Part of a small language model's weights.
Architecture: RMSNorm before each block, biases, untied embeddings.
MLP neurons of a small language model. Each row is named by its layer, matrix (gate and up: input weights; down: output weights) and neuron, and shows model dimensions 0-159. Each number is 128 + 24 x the weight over its row's rms, rounded and kept within 0 to 255. Numbers have three digits each. A neuron's up and down rows have the sign that makes its largest values positive.
A block is one neuron, or neurons of one layer that tend to fire together. Before each block is what it responds to, as a language model described it from the Wikipedia text at the highest values.

Mid-word subword fragments
L13.gate224:124109117126145122117122166117127166110124149158083152096137155109124175148107151109103125142126123155108138129145080136098116192118092114099112090105122088122153181105154121153111136121137132106146129110136142139136088149119160120156104129182085134092096120108140143121096102098129136127120108107106127114102124130105094080108118117111090118145149147129075090126136166125149120154080126114141083110128187115082102092162121128137111110142183142102120153142105143116098140115140117
L13.up224:127130158120147054100096130136145147120134108130109119128113117154151129141115125124161127095149086171124111096109126095140157130130116137140140135147141119185161116106132153150102139160120110135128154193133189128110122151128159165139148112141120167128133086140169077070144123126100111152138169111120154105133104140175141097133129102151120137131123130095145119093130147190128114142110105112094118115149094170138112140108129142151101144097125098139159080097121146148095115153162129
L13.down224:147114147130133112139134132063109170142132126097099147109120123118155129142144169116117126098124131132099162095114135128088112120061126110109148136099151079081164105087086149142114092113077140129141134130117095136165133149134201129153170132116047131115130158102165140150107154123138114117154099128181147154097115151133111095163135135134116119122151140119134136107125123123120117133099098110162173114105111112132123135118104135097115144139158153114154098113119114123111122078138119
L13.gate279:119108131162079112127156162095157153140106105126166134107149124117139166154122153130120103135122126102118107085121145071068107128137140114129114130130130149091136092131173182092172173158134147125106094111137074157154040125179110147120107116137120129156114112134134096124144148119162119120114151111173161109113111134117143111103136116122142159125121135146134116108148168185124095117119108133134126138110155165137127087121166122168102134141146123122111145145114109121139120154133110
L13.up279:089110102132105122107109097098100162103105116107135153124123088109115134118129158147128090102132103173150107125132081131122115144126102126121116159101106141117137141125111157133095108150082140066143137109090151137116110141133124173137160151127107145146151132083145099108130093130154126142128094121080109089130127142155117116131093139183089130128088116097134171120136137115159142097101078173137128122124103137108123130129128117124120156108134076082104112089131201179115139137133136
L13.down279:153137138117113182120144101159109140146094135091122144110155119125120135133119117147104097120099109121136075128163121147139134148109128088107137122112111108082100114118132113119137104101110180114190110100100149100132170134096133139156121100127080125116164145127109101141120118159135136189132140137150133136132122165112139119116092120115114091126132115102170137090144162121159126153164089116162167137116105140140140179124162121166116120120210113128141081161108155124113132150148154
L13.gate366:122118149152120134107094159088162160128118120112089139106108136144137149108161148111089102147117099086076134126145152117129152133170128105147105119123155112162140107131140149163135148137150174111110160149080121145145131117153097170153134107089161146127134113112113168131139087094116110102128144105132146162121097170148120121102144160162119160111134165087085117125153135105141097136130112133133154130088102097100152149113093077112110108139136185153100144106088115121137156128083132
L13.up366:099122117126121111127131138118101167099160141134128155160142065125152136099086161115143163104129140129112107129069118066134143128146154116179119132150093147130110145125154162166115145165108143130089145092175135159099132131152126177126103120120134079119119095119130158110130121130103096116103126159136109140143137154103142129120137110147140099131133124122139132164158075142164116123083089115110133128151177101110134158118131117161126116115132142124121134109111121086118081173111059
L13.down366:163122107178101124142178123166142151102141164085105139146088144125147109129112103149105132116109156139090161143116150148124140129127141156140115106123145158100146103083111096153086090123096106090143114123114112135136127116179165114124104131077101115186137143106108122157111171139164121086132138116145087084110164108175128143122145110128109134162064129130134119124144145125118159125118120102107164177106081110129161118133104149134137111137102127117159141111109134150112115145147163
L13.gate436:146066145109140149129101152121114144123151167116143106165121105099158124091085097118115109167128158113100116085106062130099144103143132119108163117127083114173160120142123147140166130121117149110120139175146121160118105111142131154164117083144117175146122123128110122114131111109105104124126124098106146129073121166128169114134115127141112125136119114112128109157138154142153172136141142135109148126156126173143158094104103161108149120156149119117168142146163127144047166130134113
L13.up436:096157169137121151100142152123135195140148123147086117130120115165165094136104124081124127113107088097120166111082136158148134095126114090131103116164112095105152095103153119160088159087104134118149115141123153113160152121104112155149188162105120140112100141102134155092138132109083122131147163115086118123127079093116134120143157111156104098112114117139111129114124111161114106166126133093145169156141121141127073114089145124160097146133103139130136136134113126148114098145114129
L13.down436:128150140146116101146104164111137145155109094170135115160127088141146134151139189099138121175140099148160185118124154134145133167141115118131102145145157151110123116100133166123143100140142120129134130082131135113052104145141086145089139155132102125133091118131172132083115134126141144140142137102102099094155101169127130108122143136135142114141115126120127116146160128167096109104097155128129127127101094108104137146184097119163134117093082135092117080101146150117152079103117132

Mid-word fragments
L14.gate15:164096132140096143151141169147104152194143131140132107118136108163177180094124106089142136130149142137134089128117095116122156128099117110062131124103094141123133098142151188095108133133130150089123112147129102154105159102141119116094161139099101163129127132163167111139159124166124113149128148101129126133134123148167155149126112147092169161154140085149081120087122123137131101110139121104123167129136121132135127106173097120177172110153118127120107138133141136137137141171117109
L14.up15:113129147147130140106115132119163166121072136097129125122142138126174128104156173132135133131176122129115095111115160147093105093113143152128124133154161126114167117103131161128097104127159141135130139149136109158130143090131104141162122104154143125149159105132160092129114152126118116136138194119165132155142110154168131141098174159114107100090121142155155124127144103137143152071097125166107125123130092119057115103155164082150125058121120126102116129116181150134119132144130118
L14.down15:139145147169113150172137137104139134121135115158119136124097171143141089167111134104152117102116106141132119150145128107162157153102134129148105085120136122160126120119153092129130117113113068090096146121143141181106147208110152120107161091118153167153130111115109104136131118142149124115093145128105104110115122108123164138141111126136115123109142098136152107148159125133132146137121180164129111118102101108148139132087163134097148154106123075094120113114146157079119048155130159
L14.gate87:106158155150110137167150133099128173139087104121154138106112142165104146127132171140121116142139144068185108091134100108108136155113157117126104126098139120118110076130109174115088137158100126093141135143123112129124149125157130109168118134131108133127103142139124130123189090120116144096134106104107112181107114131138129121190152141143118105189104129152127104112151116146078135114128156105109136127126110137099147141095134113182134144145172143108149130109157155143133158142087085
L14.up87:115080139137127093102111130133101126117126101068126135133092151121126097136102122133159087097095146115149126103137111088152102160089144092138107155088148171141129145164156126134121135128125118153108167122082121120102086163143141070164122194121134159112097064116130111157134137174141141128115149094114103113106117147117074116140180101110126144112111108135125142116152123129112086115128127159147143135133138151115151138153112146145144107144104126104120105133128107161119126132074087
L14.down87:097112146146153139147154115120092150063095118103124095107119110114127156154126097143077143127108122112149070116132139090134152148080112102112116133083104102169126149123106119080101146108117131140114117116109118131116183143106129145131130092113128111113135092102168129090136110113056120122157102136183105155156126143160180114119145153118133121158088102131127140141163102153108162129146138114140084117096115130141151149131153146136089106119142154150098106107130114150142121133108090
L14.gate236:123158131156121096135145123188140114158082161139094150080106103140110115170139118159121121095091135079128149144111110125138146169112161163102136115092107151111127131087146160101163143136104111115109138186091102111140099129165143163144135148154091134081136079148110086160094103108140138136143117125126097120088160128113135135169131113136125142126133075120093077102108141111149097126094120144145139095132084148146128103137146137139121126153140125146117149155094120141150108144131120
L14.up236:142101181071116113129122141111105156142100112089126096169160079092134129101139143139082132144112150119128147113128078173141119117158108143141117153131078139138149148094144141125117123104108148100145152155126124139142138179126123141200109131121131146103141122119128081151157118156140121116150113077147117114129152156176168121157081167100112128122129132146111122165160163129105129142140147107133113118120132147108075144116111135114143162086134111138074160139112146148147150095128114
L14.down236:147089110132169137143150096111157106128086152080139093140131136170149118157113128116115134130139146095104151127141142141092139120099149066103139179110131143109166116153129149114125115119107095167160095115093152180139106148112162153156131147107119143136154122127153128147092148148157166120153144102134145129129156104119128114138099121104119116159128094137146153119157115101129173131121112132086105116099147108161081085119142137122150163130161119153158138123130109119179175173143178
L14.gate367:149127150163107117121109129186165180174114088126159167122142126098142141144149105136122104122144075143108111076126178121128133120113135089161107161114141114125105092158141163152128113162115141146120110127105121125121089127155140074111117133128130135147125149134115088141118116119092115121119125115145118139128101169162128138111123108134101116145099104116169156132105121112132095151138158161135141127073112161109130158119127104188097163136174153089125113085148101124143158146137074
L14.up367:100107177144142135092172127123154133109110137144090125116148156116146131111112148142177113154139158152107120138111134118104114156128118156120116123103169165091206096132155126126101069101140125071102140108121102120142129171107069134124181130116152111136100141139136119131127132120130110149108116108119133111118146133152118117136146141132093137132190096067119116115160122106135119178122162112092106118146116091093132132139124155148112131126150137117126158156128130175166079131116100
L14.down367:114109135122125120157107148137093092153112104107158104158114126164125140098153140103109130126100097136123112128124158142148145097135082164103116106111183152124124096088162090105112135091083151151136117152118144153070098151114123129179139124139136117176126135164112130122151118150129108148089121147139122164141137130149106131131092157131133124119079109164160157118093147173109137086127118130112109154105109146134166076091145189122111159141118144169129114119116126150161147111174132

Wikitext heading markers
L5.gate305:141112110163185155119133174123117090146106096139099116152142125143112082114148113140146093192131119141145113120161129161126143130137121158120109161158178092078123141167155160154137100125112103107155131134120157160146121121129132158156127089086123108136162130108131140130125125160121126122126128129166120163162115113092152104106134107136144146148135143050153155129116124115107119131080130132113124147123144147151112147122143178116138147079128109193120095137072112095124132126143117
L5.up305:120054148112132104141095124107101140121156180100120144138119156106122117141140136095134121152165122099176124178126091118161117116114098144155127149105157110113097132101081088155128145124150139124144116085138149121130120118145108184152108114108124086162159115088122126122161161136131155122127113155111138078123125079110142110120151147173090123135128081114106120157109115180167129134166117124128145150101139105154147087093132142146113113146096140107164144121162097145110138112132130
L5.down305:165147134114101072147116098143117112130137129118131169148146143124102138130106097187140155126124178151138125112103139120127131148097145127109140093101108161137114117098086166121160149081129142142189181082109144139085094184112122165094141156115133126140142144128150142117114172146110122123108113125162092123100097129111133106158118079156150093143146099100138152116118136108135130143139132116172146132130157090134124112128127136069095093157140148109112163163126167121124150123124120

Section heading close
L14.gate176:116118125140125154058129138127143138108085155086087085099059145131103132140148138096132078137113119110140097117132118093122162143133108099140081090135144131140100150100115158128106167109137145144118092119106131147135098116141112136133140187107145100156146127135110084146185108090119114145141085105134113120096144118145133151136109114122148113159118170154148118129130153160127141161113128120131117136126101123087163125149088121134112156119107168131105151137065118128107112160083113
L14.up176:123135142124123126137133155143146116100147163165122103136111128105128122078170148134124119161071114108110169133144128119119118158115095135124116092127165147147103111145143156114197107129185114107099096089107185140113118145157093130143118148112121152102087133147094147118150156169150139128207106097127090130131104150127187132118130119132145134176130139129101123141135130147119134110132133116117161147099125184146157177093104125125115135146142088084124117140106129119163119138137130
L14.down176:104094153139183092127147127118151117140142128130106134093122136125146116146116124119085128138137129146081161135123077107126118153121088118130137128133074153075146163068126106143146138138102138118118131146125145136149117125141105139175115108166126141113152094134106101142186112148134146159148118118167125161112146134133104125150140105118165118145146108143130123108103130124132141133123211150164118173119126128107146129086138106160105181156058137131075117128143180153107130130122130
L14.gate270:148153114145145065078155140082150120114136138119153115127102130127165157121146155118120150116103101132128134122123120114130118147136120117107094111122129150107111137094128141115162136113159085089121095120127115094108138149153163133147134154123098136128094097089104108093098082148148109090124073087129154145147121125122100149145092126174115120144147153139185126096139181094093127132147118131170067141113147128140090148107138142125082089124153135081155134149120145120123147150083127
L14.up270:146146118138112105096141141130162158074116120096104116142146111116145158102094151163134166163137127063191105126135137047117147145111121139178142108151139146106146129101134132135136111126137133128117112125120134103155122102132107123177136180097118161143115116114134140097109084119133103071146131097144149153117127158101087126145111121134118139153143139149136181112121169150138139099104117129155114130101120168129105122129148100159123126120131124122174147076127116143114087110120075
L14.down270:136152121124134114174126127093106119134132101141124136162069188075127113099157145129163097140162133128113140121096117181157155135218099087106136136124116122125119138123124143128126082135155168111165131120129140170119131113118142110145173111120142131100134091082128121095178111155110126122129089108165166149142110107169149130116144137134124140102105146107136113128140111123133139083153115144147097123158132110116130135107137124134097116185089127084106129104112114122090133148098146
L14.gate357:136092086159133127132111117158107155129142156120130161133127108127122146125100125135120145112156159135131156098116128086126098115203120093150092092091101156150123173070171146124170134108099098136129200128124132175171136124142105106139085137128102116141126114128121116131127113138121128109127074081108109147156122116101117091147172120121136127142105137193162103116133106105096119140140129115126123109103140124108107102132170174168126113127147134128145092121122128105137152123085124
L14.up357:167127141147088091126131151099115139153112154123157142151104088080150150137076138124128109112162113093141116099096100087144059150136076128130122123111140108126105122126143119096121095123126157115121111155142131130126165160099103125133141095135121143113173084122123109109097132155090127113132175130126109140129147153091145133116136125141113119105145156121114118143174095143110112178148148159097111137081121124119112138115133133161127079098162107131133149145116099143128162110177058
L14.down357:159089146131137120105137106087116117154139129140108091088118162143129079114148115146182166153137161126163139121137127127107154132136141153127078132104083124105121165155143118110138139122180127124139107083130112138095115131167088139135131089091131138131106125137153136107165178118136142138122130098146104087138113127149092187130134129112133099176118146122146120150128177121135126105136105119125121153179143070066104145152118124097129159156152137157151121112107097171101114137125114
L14.gate429:123133140125173056145171136149170140147132146125092097134101154106122136136131165102167105132111146111186136139156146141096132138136139168153105091103088108149148137110117188123170109093149147133061073151127117150148111133165139142143132174114118138130097106145101103126133092149114135104128104077142132146138129120103148135136129129092110134187145122180150117154120119139097146106137122103108125117143107119113119115101116127137124098157137107098066115117106136147132117116118119
L14.up429:127103141133116099079102138106185114144149136124087161119097144096140113167119126113145104108125139097143127134101128149139183122124073110119129120126132131178136165114128191149187107107157130150104100161134135186157085140134142122146134151098149163129140078126113139110165087163112126130126079091156156161138128135143133157101150159121103149162133130141139115142120139152092131122130129100121134166152117147127132132098088136098114136145100094103115136163097136171115124137112103
L14.down429:130101155139111099105126137138175143177121130106104131118101133123135135137141129112127114115112137115143151139132103161126162124171129126150138098116117140167144181115118199133171131126141114129083087167139129136152122105130128156163135152103135152136136091143146118115171115151114112127156101019125142142094134153110165153121113135130130146137120160147134122117111115135107155137133151116131114137124132157123135120114109133108122157137014126082106120121099120174116116143128125

Word-ending suffixes and clause-closing punctuation
L14.gate72:088128126144122082148117153170157206149079130115160111126122105157128122126145130086167136161124112140112093135151131108122121124148119118145100132161135133157150094131144159116158132111105134128092124124164142118108087076135124114152124179149140156117107115136109132099115131146170078117113145117109089145097136155109110125146141095168143116112123096140143107138135151122144154131142110123149099108138094145106121156082165194104139118135162101180105133101177162134122128151105131
L14.up72:137059162161063139085177144128174116157137103087079135125142106146100163153126167130145132111145129135175158129103134137152143173121103163151096138130152139137129124140129109106136116143107109138143116143136106143135148137105111120104135090164079143124184103168109126145139101141137165111159105090134107122124110135181121159152113144123116148137147141133163105107146120140095106116107129079136115152115103149124076089124149093145126139137111141093151135153146114118160146114110143
L14.down72:118092185148063180107172142114168075112132125093116148118114096143095125149123129118162122106134141157155139108123119112146127149132130147101133116089121144131156168127130128117122105137112099111152085139122111164144128142115128132103149109130084126123130137164125127143134101164125180117138128060166139143129115137152127134138079139098155134130142124125127130126149083149099106132092105152131094122092132129104098102172149060142116123127188157085108141136127115112157162144114126
L14.gate111:152161139096168107162134138099183142142150140131106133163133109125128088141134150144101150114161107129129110148150119127124157136126157084107189163126115096160127094121125123167113135132170153157138154146138099169147159160104138119109114138086161091158143124150145117127169120142132143156120138157128126121167191102101143104128161133142127091120142199123103132094133110109121114085100141184150147127110115059134119117117135149102106151118117140112128112153127126116163120120140097
L14.up111:171101162142101156103162148168165132135152114130093128114121125104151141142133132162102131195139109191092129129102111133123156126120124153105059178096176148128129110113141122121126188124138138081146070157126148130166128146144138093155123106110116117101112128105176125135132139140106164113128156112155163132119132135140130185131167109150146130128128106104142148091156122117152141112116141153114113123123147106119143124107139158146108091146116123135104109134084133125098102138075108
L14.down111:078165098097143130096153133156110123098104114147113123149118134147102144112137070093117148099168096117151131143154133117149154126138181096119153141098129153154106126133123136098138137108132129097186105123134144149128155154119095170070117167092129071118154105115153161129116107109135170126151111143120093145165138130115120118112131108124123133126121134111131156150111097164112102155110108134132106144145123144129121111153130089089120125137165174139106158129144133121165212161142150
L14.gate312:149125112126124132158161156101187117103079166165099106117100110135144117090114135130127123170178099144075114098154100111091134142171116099136172128126098170154157063143140126160126152154168164133089097129134134136132133132130124115157104178147141151113125108116120092112157121141174130151146089088136091117134142114106092126143140139156102105081154105154130110098123136124132126135144134133174135123115066112126148135113136127138093120134118132140127172135139119131141108097112121
L14.up312:150111153126139153082117110141118102152145093122097152150120149100099146148149094136097141113121163148097155105120142171135123138118134128147129169119101171141125145129116057125110157121161103151125097149142107145118132150094090104116141127099119148094131098126147152144141116098068160111084128107127163123133095104145097165124123133142110080132138174084172141129157084092115108112115145132114105134131171148167127113150154185093131131128102120113109111143102140133165089130155120
L14.down312:079106154111149126100136128134069142126113111105117155092094140115092124087168082148117124098123137142133139148119138170152146116110131124136145133132139134143086140146149144097138120129173143092133123128121130134115146150108104152091141133113134089131116125135144141114140117115110131084103102101118210125150114125153143161112137110137126138158082180069120139154148114089127162140129195118103130122120128126171143135113161119121158130141058129117088100146130096083161135152138137
L14.gate425:117130113160173112109132148122189157126126122173099118157124102114092141139155104097111171120118146140150157135097103100136177122121117072117134124162159123133131082171159146146141137111079066112139094120131130118122138115165138127110136139129139128110170149086150091127160096129174146128116111111129148121051145110121115126147141094140139123135102134113106107137109121128150123169129142138115099191106090165128104131088130143101145104162091116111110110134129140155143120121106148
L14.up425:121085139099097112095103138110121160194171131140071128167131141091118131122155103101110146080139139123131172106124142112101168153159123162072127157127095123160112116113145138109139135140127167168144124161122090150093169146111119149102142130095088117128139115106145122153135126121166111117145151126141110130152116124157149147133112153111141161176122132127112094129150098106104128123137103147180108102114150101129111103158092141110124119095120171153167158171143125163113147146142122
L14.down425:143105137108142132128143124155151080130165130111168112130162115124137066120125102145096134158193109154079164126143107156122125161117163134104108147109148119126113129173138136085149110125107185150137100153142084136158102142113167173128100134104138115125135113139166113137113104141123159150125151122122104167146150090119145133138152125119147091135117170138088123137158100151111118063115060108151174129146122100129136156123144151118116111166093132130136134143155121120127130163105126

Mixed mid-word fragments
L5.gate86:135172090117093095070135101129095113128117154110119123140170145109129124122125138129117131146122147108116136118140194134150174120141141159163119153162124144138110149112130119147149130160121149090145123111133100145142089123163117157089129123126104135140174172124133141092127172145114113124105120136127074122116140133101178139129126120124183088131104097151100151139087119139117140155147124106070099096147125103121106165189129148101130114099117102123159108130171120097122187134123136
L5.up86:120129109150126139125122178176126121174117165158104146116110147143133151089106108161138136136147089159150142112115109150144138129101104089167082115154164142115113142161145137101135117130104118135111120107077107097170104125085125143148108143135140102108130123127131111111157172129111118127109157112114132195106152113161129142084112118067096113124133139143132131145138101137149113122112132110122086166133122141106111161079185176128131136106124067132134130126135144140075126131088100
L5.down86:077120113126118153103150128103087144137138137140104095175156141127150173154184114093125122116091151094129162159120140135110171124152130128106164133104125133133103160143194085122119126137135141094117087177110147142125155133139108140123111115118176122122136113114094125120127114146147155082101152136127134130128136113099118171106146088122110117120108105108112123116134123098114103059073170098127096132116099089116145120117126132144123133158150187095111109157165112104129117106121115

Word fragments and heading marks
L13.gate25:101132135145136127145154180110124113141127111145125138103167134096143123120117117116156158152087132123151097113130125141170160135112164144140153176126153130097110141117113126113113123106106142112118112103088125140142111103154101137168102112114092106170102151128153118070100106142131135103107077117083135149178161126129139087136124139089146143134142115155146113118120121155065148127133097117128138149123110139108106101150148184102108090149176095086159181115151154132142134077154117
L13.up25:148155124118132117088128091143121125119126141127164143128134158113148155154183135143117064182119116115175140109123160091090137121155140114149144087130133168125146138102155160107092148126142113127161144129154195115106093125101109128100125100088115170114153153112115085124161176146147152136110072108087105201137140142132146135125153151119165146138153149130110104117122101155129104133140117114131093123149105134112113110134098132154117131165099115128160138128097131131116128141080136
L13.down25:106154100096170146132109143129107160122118162091121114129122107146139162139122119100128182140106104125162068126128104138134134125102139152147106110139149123119116131119131108088149165113114124117157143116115133149176144141164168079144089132109147104135149124127103080160113133151148118134113116191149125155137147160114154153131110166142084177141143107163122159104186081145145142137133110146077160137136087161125163098133100097123156141127117146139144139114141138102155176115134152
L13.gate56:153123115116136140120147121115167074144084120126101140184126129140104148129125126135147131162116117108167155111130139156139148155131102120123113148099111100101126121163123125165127147104129111133093122140142123163151096122129096119117127127104156099132121174073117110118093094133141142121119100138122133171117113153113128094177122157157120184121117142110128148124169125098057181118111128092137101120118120103065131142114157106115188138144106197128158159120087105138128144118126137
L13.up56:158138134171115144110170193103138132119118137104150136100167112099112140124110133109160101143134112105107155147149115123088128113130122120135135139111154108163146100150129139142117154116121163152127128160119159122155137133172141091085168106149139118139089123125077077134163116132178127109141115122103161100136119122160154084115122154130182156128095150152142118107151122101135082141065103130103105129072150133096148146152154114097139103138168104113109144132157151163126156105141135
L13.down56:169138117117145115146144082122122138098133134121113134143111156156134127125100110130123140136085098155146139122104127134117121164121156161134131145142163094104141128143122140134134144135142096137134161090097132140114129134098141169112113157123172194125156121080126119141102129153142105108125089077135142139159144146119122139164219124126108084109152101126142168123101151129114100120153194152120147076131135137103081167140156126139098148136085137127183113118127090140107154133100134
L13.gate149:106112105167124136145178118091095109141098116157084177122150142086129148146085102114142159130191112122133129109100160118137059121141099100116110121156168143141122132157136156147138118154147121118131120136161163125110120094138153121137076176107095099136123175152151141145132107138152125134131093100091127162137110110130132102129119159132155166155134119150149115131163141140132146147164120111123144136122125095095088116125153131184122099167110119144176113174134107117142109142118105
L13.up149:139160204119119092122127139136119132157077107168120102181154151118138090161144115132130100100159137094183121110151109113136120149118130061116155151148121150135112174108143132166136105120125095111103133120137108112160127158153129127202130136121115135146085130121129144133140129112156168118102121132103120154108165127126112110100129125123092121119091100149165101160112142152128106134092116153147122159127120090097090102158109125155109132098120103080122165117137126119146120163112150
L13.down149:086145143135120124165149135143126116120132107125111136115095126117099125094170063133122145138131125164161117080172108105118122101094116125135158136095113097155089139162097136100115111191128141102139115101140155127154089109118175149110156168150142153111138136152113113133134150119145110117135123141135169130127084116133122117121100159094178120175092130113125150084079093109159121118135126102121102157143131137150145181158104128110090146122187129121116104145089120136126095156117113
L13.gate325:099134153088165108129145148146094116120115089125121162105146162130124135122182123132137137133118096088147080115100124147147121170151119111122177112154133141163184174116087108156134159135131095112140135113140105137123106122142113162139150131088094142105155128157138101136152099146111140134127150110124115188145128087084113135148185119106124145131119118124127157119072130100136122153124178148114108153153082122127161098105132171170155157137111127128173144132153112138160120113105114
L13.up325:125094136115105093129107131117141144136114152145123110141129154143111137145175083111133139132168103157154152095102140183133088161111115129074127096126103102117138138135132130098111097101083122108169153119171140146135137157092141179131129127064140122136120148107081120136121139041116128127116137110139116127130163132092105125099095121137094123109118128081149125110110107136136135111089125133130086122105100141112105133171126113153078126153150115110153175141110129167117168139131110
L13.down325:148148111106116137104083099110118144113134158150082151151117128121143196151136125162106100156126132139084149159120153136134137126143151112184116115124073122123160119094111138146171120131094154156131107140127121165139184136165169112141081102123106136131130135076169129132114162098137155105138109144114131108133155107138108129110098092100130112168186122129131129109125145145120096154144190117136149128102105105144136134139093135125133152075142116083112142146142135109168145097141129

Mid-word "ep" fragments
L5.gate57:148077118080111104178145105096153170096104118139139120097140160137124130115126127151111117112117119062117133160090109098125118124148123128140165122110126107130117124113126163112168163120145087131084113125105138122115092123099129114111104088095154161113077102106144159125086136108155154148159143121132122129101130091134104125122152108106167124093148120139115123110170139121143129182118143136146156091148123146115114139099161110077099133159093099166104106132090117090171152123142151
L5.up57:126122126134065076138103121142157155065109087176154093127162134100113116066148134107113128126101130124119125118126141116104119152109143131168119114142162127136120096124079123105160116131143126151136151133108101168160126095099138135148148113113137139131132146099133159089139081145130129116148139133109088086140115131109116094160127117112105136130140081114181114112109141113078158133163134105166142127122191126146136100098086126140128141130124099133166123161099122154131131154073146
L5.down57:150099145130075120185170137111153116120096129140137145170115119141085133108099169125124116124108138148116109102118100140169089177129142140099130154085130102096149091148121097137163121115083156129143129078143098128104115161101101124103161122166131128137107145107146093105156138141126143074161129110181133124113095091110119144114109053132101109120147125124138130097113114136101091147136170132156133113138152166152116111106175151143132120127125095102106120119102108152122132130140115